Part of a small language model's weights.
Size: 11 layers, width 320, 5 heads of 64, MLP 1280 tanh GELU.
Architecture: LayerNorm before each block, learned positions.
Training: 662M tokens, 5047 steps.
MLP neurons of a small language model. Each row is named by its layer, matrix (up: input weights) and neuron, and shows model dimensions 48-143. Each number is 128 + 24 x the weight over its row's rms, rounded and kept within 0 to 255. Numbers have three digits each.
A block is one neuron, or neurons of one layer that tend to fire together. Before each block is what it responds to, as a language model described it from the Wikipedia text at the highest values.

Description: The "of" after quantity words such as one of, a number of, a pair of, plus unit or ordinal endings after numbers (one-day, 2nd, percent).
L2.up995:125106125125135166132093096121101095078163131102103136125141200127118191115139170106091090099121102158092123139158121140120130169135134161144119106130145090153139112135110120104140142134039145112127094086128119103131149122146146124103109123132120091095138151123126128136141098136107077152

Description: Prepositions and transitive verbs that take a following noun phrase, often before "the": of in "many of", for, over, replaces, follows.
L8.up511:112106110111119104143150137104093147128130126166114137107123139122125114116129137147104151158192106129112140144126133112149170146107105104121099127142124146113133090134114114127129115111112149180124124112088161090137121165090120118130149152139139160100075122133183074128147147119130129149
L8.up665:124163116161157143096082100132104146145185156142138139163140143158118074085147115087105091137147125124128116103132122137144141151122135097119082110124132118110188063155107122064062137141097120136137113090142133183132107125136068134134088152136153172131114161143134115107115146136099151113
L8.up919:127113175138179135134150114118061076125157155082107130125150100139126064081158146129079155096154143099142176158080160129128162153147124131121147094119164146136137107102103107171095176159115145119106159076133146099113157111133077118129160106118152094127120102120156116128128080104130116104
L8.up1108:069133130130107125121139087129088139118154162096112126126133111189128072133135111168100127108155081114121134135088158129118137160175149119154127124142141143119160114115107149099165151132127156108172165077203096166135120137139169108110148154135147137093122133148141105155129143165130096086

Description: Final pieces completing a split word, mostly CJK characters in Chinese/Japanese names, plus English endings like carb-ine, ch-icken, st-ole.
L2.up49:140138110124106124130124145166097149157102128153114155116155150168118109127124143148113138130123087112138180131141126069161090138113122148109128154160176112165136123111143099151142119130074142146182146116093106100099117105120144141085117107116118169134124140143150152134116126107133171110

Description: Tokens right after "On"/"on" or "Released" where a date follows (On November, Released:), plus kanji bytes in Japanese name lists (Suzuki entries).
L3.up43:109126073161140117104158149102119164120156133132104101110102142136077096120093121117110149125128131137141111095169157096128106125102149111125136159126164160137129146137118111117077135146116137154135153122126111104105106132129139081137156134129156140098107165125152086141114131128146138147
L3.up110:130171114145133119106120132160137122119123144148085085111120140165154148135156129132113126117170133147149157117125142163112112120119109171128097144113124149153178120095128124133104140107147127113173148104116138138124123141127086159099146139151110137131134099164110079124150144138134129164
L3.up112:108138061149130135120113119175100134110135130132122144165145087117080073083119131114137196180131133144117124145167147145117067119091144146101134104106122149121130164098090142119111124118111079088125169167066100128093152130143138074118164098107102119144116129116092139146139162095170172079
L3.up153:153092124127113140125135111123105151161132134068142149078089113117143125102123116118173144111113112096062125125123110147134129145183123156108173140127132065108133105148132135091116115134152087160160136099132097107127121132141095167133120112098108123166101108160115153093114167123118166156
L3.up439:123133108136096162123077118127166184128151112140115129129121073127120136106111154113131135133141150107135111104132130117131146149129130123117092190115115107114125138090092089139103146122116129122128130078085157117101134131113076155127118152129104065120134123137163113123146150128147110111
L3.up449:097094121133133150128113140104151095153108130144158141092128141148067152140124147117104108121163104137143145142181145169070113122117140148149097110111079126087126147160132125134149115134166149144120164158115112116094136131144163138173138090129105114139173067114104152176135139132125142157
L3.up484:069151121144157119137078146119163126146142149136135107125131143146140124145177167128094108128123124133126081108107139147103106171140077097082091131092099154165141102154163140131145140126113091147088105092079132082111151160163100162118191096122126135118148111090117135187132096116138117134
L3.up567:121155090179180130134125105130142118146123109083124145095153080200124129128130121099146141168137135171124145141130106113120105169159154121134111108122130141128145130125114094087138108127156128089161136166118157170094120119166111166127131177123149074112106131102107162095116134117081096126
L3.up640:134166132114127171133116133102129134097187169136097125113170115145130114145128151100165147141150111119126129153201153156141075144173092165120124174106104140115113148133144117116131115129122116110135128101105157102059159193122101116135154133119125101169110122102121148117130103149120133130
L3.up876:144154176152149125143120166115141137108117117171102163086164152168130117144130145128115134106149094168107137135147147115190100096121143117106108089166176111157100145096151119122171104121172148132133174147111122121128097118179073132150152118137189145168125115136116127129154095141153117082
L3.up979:132118079084123113134117149146158157129153125123134138131109155129119142150155142172106159118120133119095092142176130112158117131118093145105162135143169124129102126189159104109133093112131159148139105126125113103125190084115131102114155126113155159140126155130170172082173149144140151112
L3.up1116:101145071119115159102119107113162122175132152144110107149123139117112083117147118123159125106133107144123165133084120140110100129105110119126152126107170121127136109155162148086106131146139145120180136084110114090073115121106099152118127119114140105092126167108156121131157146172110091149
L3.up1180:137115101128111184110151111117102159125092124140135172120140150121132138115093130109109110137086090120133141089129138117151114111138147154150133150171149134143127134095088093139102150129141120163149123083109120160130136122132113116133161123122138126113144104127117118119139128139118111083
L3.up1211:122142100116089143118112148125170166128145175142104120095148103111114137123130097138107136163103173107127133174069100108120075113161132139161168126117131137129101137160122117136151108111155152126129127069095182104112125115129066153130174149130127122183116138095114165122167106186117118159
L3.up1222:106149118137090175136186155088073134161140142106098135101125151132123107129106188103152126163141086117127129152156101120117156135144123160083155147135132124165126160104146131089118126121138110121137134154165153137106127207124147116133094083131140152103117141110107133142149119105123127133
L3.up1246:142181109139135102156147122160125148123122109151140133141193130101140121132158143135130097147149082142164104135131124137136092112134132103139131129099124129119114123176137159151100102156161131121184130119137149115125137128101129105127122117119136157126149142160158112087150105108123102134

Description: Mostly "of" after quantity or part words like one, most, some, many, part or end, as in "One of his bullets" and "Most of the locality"; sometimes other prepositions or fixed-phrase words.
L3.up21:137100134149138127195132125151097132100133143146144151139145134144117121140107145127145147113090128059093119120165162067132139142138142135149098160137155075122137176109169088149143126085116147139120115080147104121137159136144150166161137105103179146129126102138150126137154081108096131096
L3.up98:114153129151127120187129151108149128127145076147176116141157184115108084141081153138091101147148122121170107103105126118096092094122122139122151137092132104143126150160120111156137135136085178135120118092117109133113113129096138118166074156144134134131177159113115098183163139148085105138
L3.up118:131076133127142127156130101129096147071113102094104127126130157113133152102147147144107131122133129189143101154128098104130127148107131102137132122120148152153112101092101146134120134098097117139179132122154113093124136104119140121145131114170125126091118148110128130146136105127109109097
L3.up148:137108141125072174131153133180140100133099112111139111125102136187132135112141157079130142121141158122155132134114119103105102104137099167111141112080166129131135087110134128098130102097102119149169147110137164136130136116133130146130099121133169183107153135144160133131133111128119119142
L3.up192:140127138140215108174135125137107113072098131093160145138098163118127138134171112127098131152074107167161126102131146107121125138113162100098151155134147092109169107128139130135109157091136138129105115127144152114086105086155135147127099129139124104086145151134086120137148123134122072137
L3.up355:107118147127107158154099081089107089112117110154103112156110135154135117103155125107123114164129148125101136103109125137128119157149135141128131117080172120113115123164104130124110145137143162132136133083121105101111149137118160136160077134173191176123146112103155129136115116104110134130
L3.up368:114103096130111134081122110126133163140148116142116088147097123138111122146141101092152155152141079108122114116179108111127088116116156147072165150101164153138147110138119091110085160123122142158098143069147148108155152138130169146151096121141152143090135101154132130128139130138117154153
L3.up452:127128139137126172114145098088076131120144158135154071110113120104155143102117158093102124157170100117106144131144122116097111105136145161163134084102126129144155089132075089073084147139138141108131121138143116073121161130120111111133100124145128146140132142145086104158114121126109134153
L3.up540:085161109151194117147145104104154134133150098134135143146121143121095132087174206138129115112167151113140121106138140136144170163109146126091115183120073136147125088141099123073134159173145131131119120104165117079120159133156138147141158148156132130129142136079136120110119149157138111099
L3.up585:112093122125086133092128116174142113097116109118130196097142130129141130109134117106113140126127110122135121157127115119097124152143170087135129127170109103140112112174137131105151177136128156110177162130135123109133119112096105092180106142154075159112153138100102156141140113114129128112
L3.up830:121140095108117160173147089153139124135166102154162135115117129118125118133105145147135129126130116122162137104105114099139133134128110124085178190141123163084136152081139103089132092082138166187126114139142117151128123136121126141183146139157128130144117109146111086103125103147080096137
L3.up833:145087102153127139214182126108095109121095114128137166117119173144133101117168134106107099076117104113148083141127148118153141122141072131125119174144098114162170132138123122097142127118132138128171154128112085144118122110124134157137113113108094144131121179130156100141117151119130076113
L3.up893:147144093133150165187120120132106158117158146135114128143112132152156132120141141111123124151163085147111090132129102130080071084134107144098138110131139116108116090129102121116130124116184135130141089168150148123126127114151129130145078135115078090134108106105075155187153091116148097096
L3.up1046:137132115137167109141138138097090146107113114127149133129097126163139143085104116103118127127128108131106107166101093110123126146135112151126119141121140081144144096080111130135119128164117115159152115136115159106094167121138109163134131121162116160106148143090143085090092085157127172159
L3.up1134:076110120136145087118110111125128147135130109110156131134104144161160133126126131081121091084150096114124137132190171118145142172118145137151134166101092139139151142091097151133112151160155107131149113139156168120112137149144127131160149140131128114128087109090129151103111114139141121108
L3.up1137:130066121126163128153092095140110097097122096115076171133097153180108154096123108141150109181125156100142114147071114125159159117147107144109153157103152097143132100129120159085161114102102119142134126139105113154088190129147102118123124180161123126106128200103137134131134107095127164120

Description: The first token of a date (day number or month name) after "on", a dash, a colon or "born", as in (7 June 1930 – 20 March 2014) and On April 6.
L8.up52:100172088120106134112129123123138152128124146166113186091141140161147144178125116097131158201113156124133121083158118132119134123138115081169147130116151154110123083109123128095108068115160112144098117121146138161164117103126097141130110159136059118127109073140116100132146109121146135129
L8.up378:145138085137179112129103134122151123093126107159111104146096118173121139153116135141135119178127151115154104116114163131151160165155120114116094097100057147083117128114117114096094134132146127111092112125174138146129180117150141153098122129153142125141168091131118116133147140127108141118
L8.up858:110182087157114088098068144088155118105138109122131141111137115125181148096127128167134113157161156159119083131086147150123142120077121116165112123114121125120107146146118127093164129157112142131101144096159110130143162163119127134116105108098114124158117152137137107087137128116097101104
L8.up955:125155081128101106141090174116153116122119091142097134133092140133100106133085160149088129182149151141121095121116132097143159129143111131156162101182150161136165141141121127088110098120109147129067120136175106095129115095149066177081107111126105161169114125117080127152103125127159143159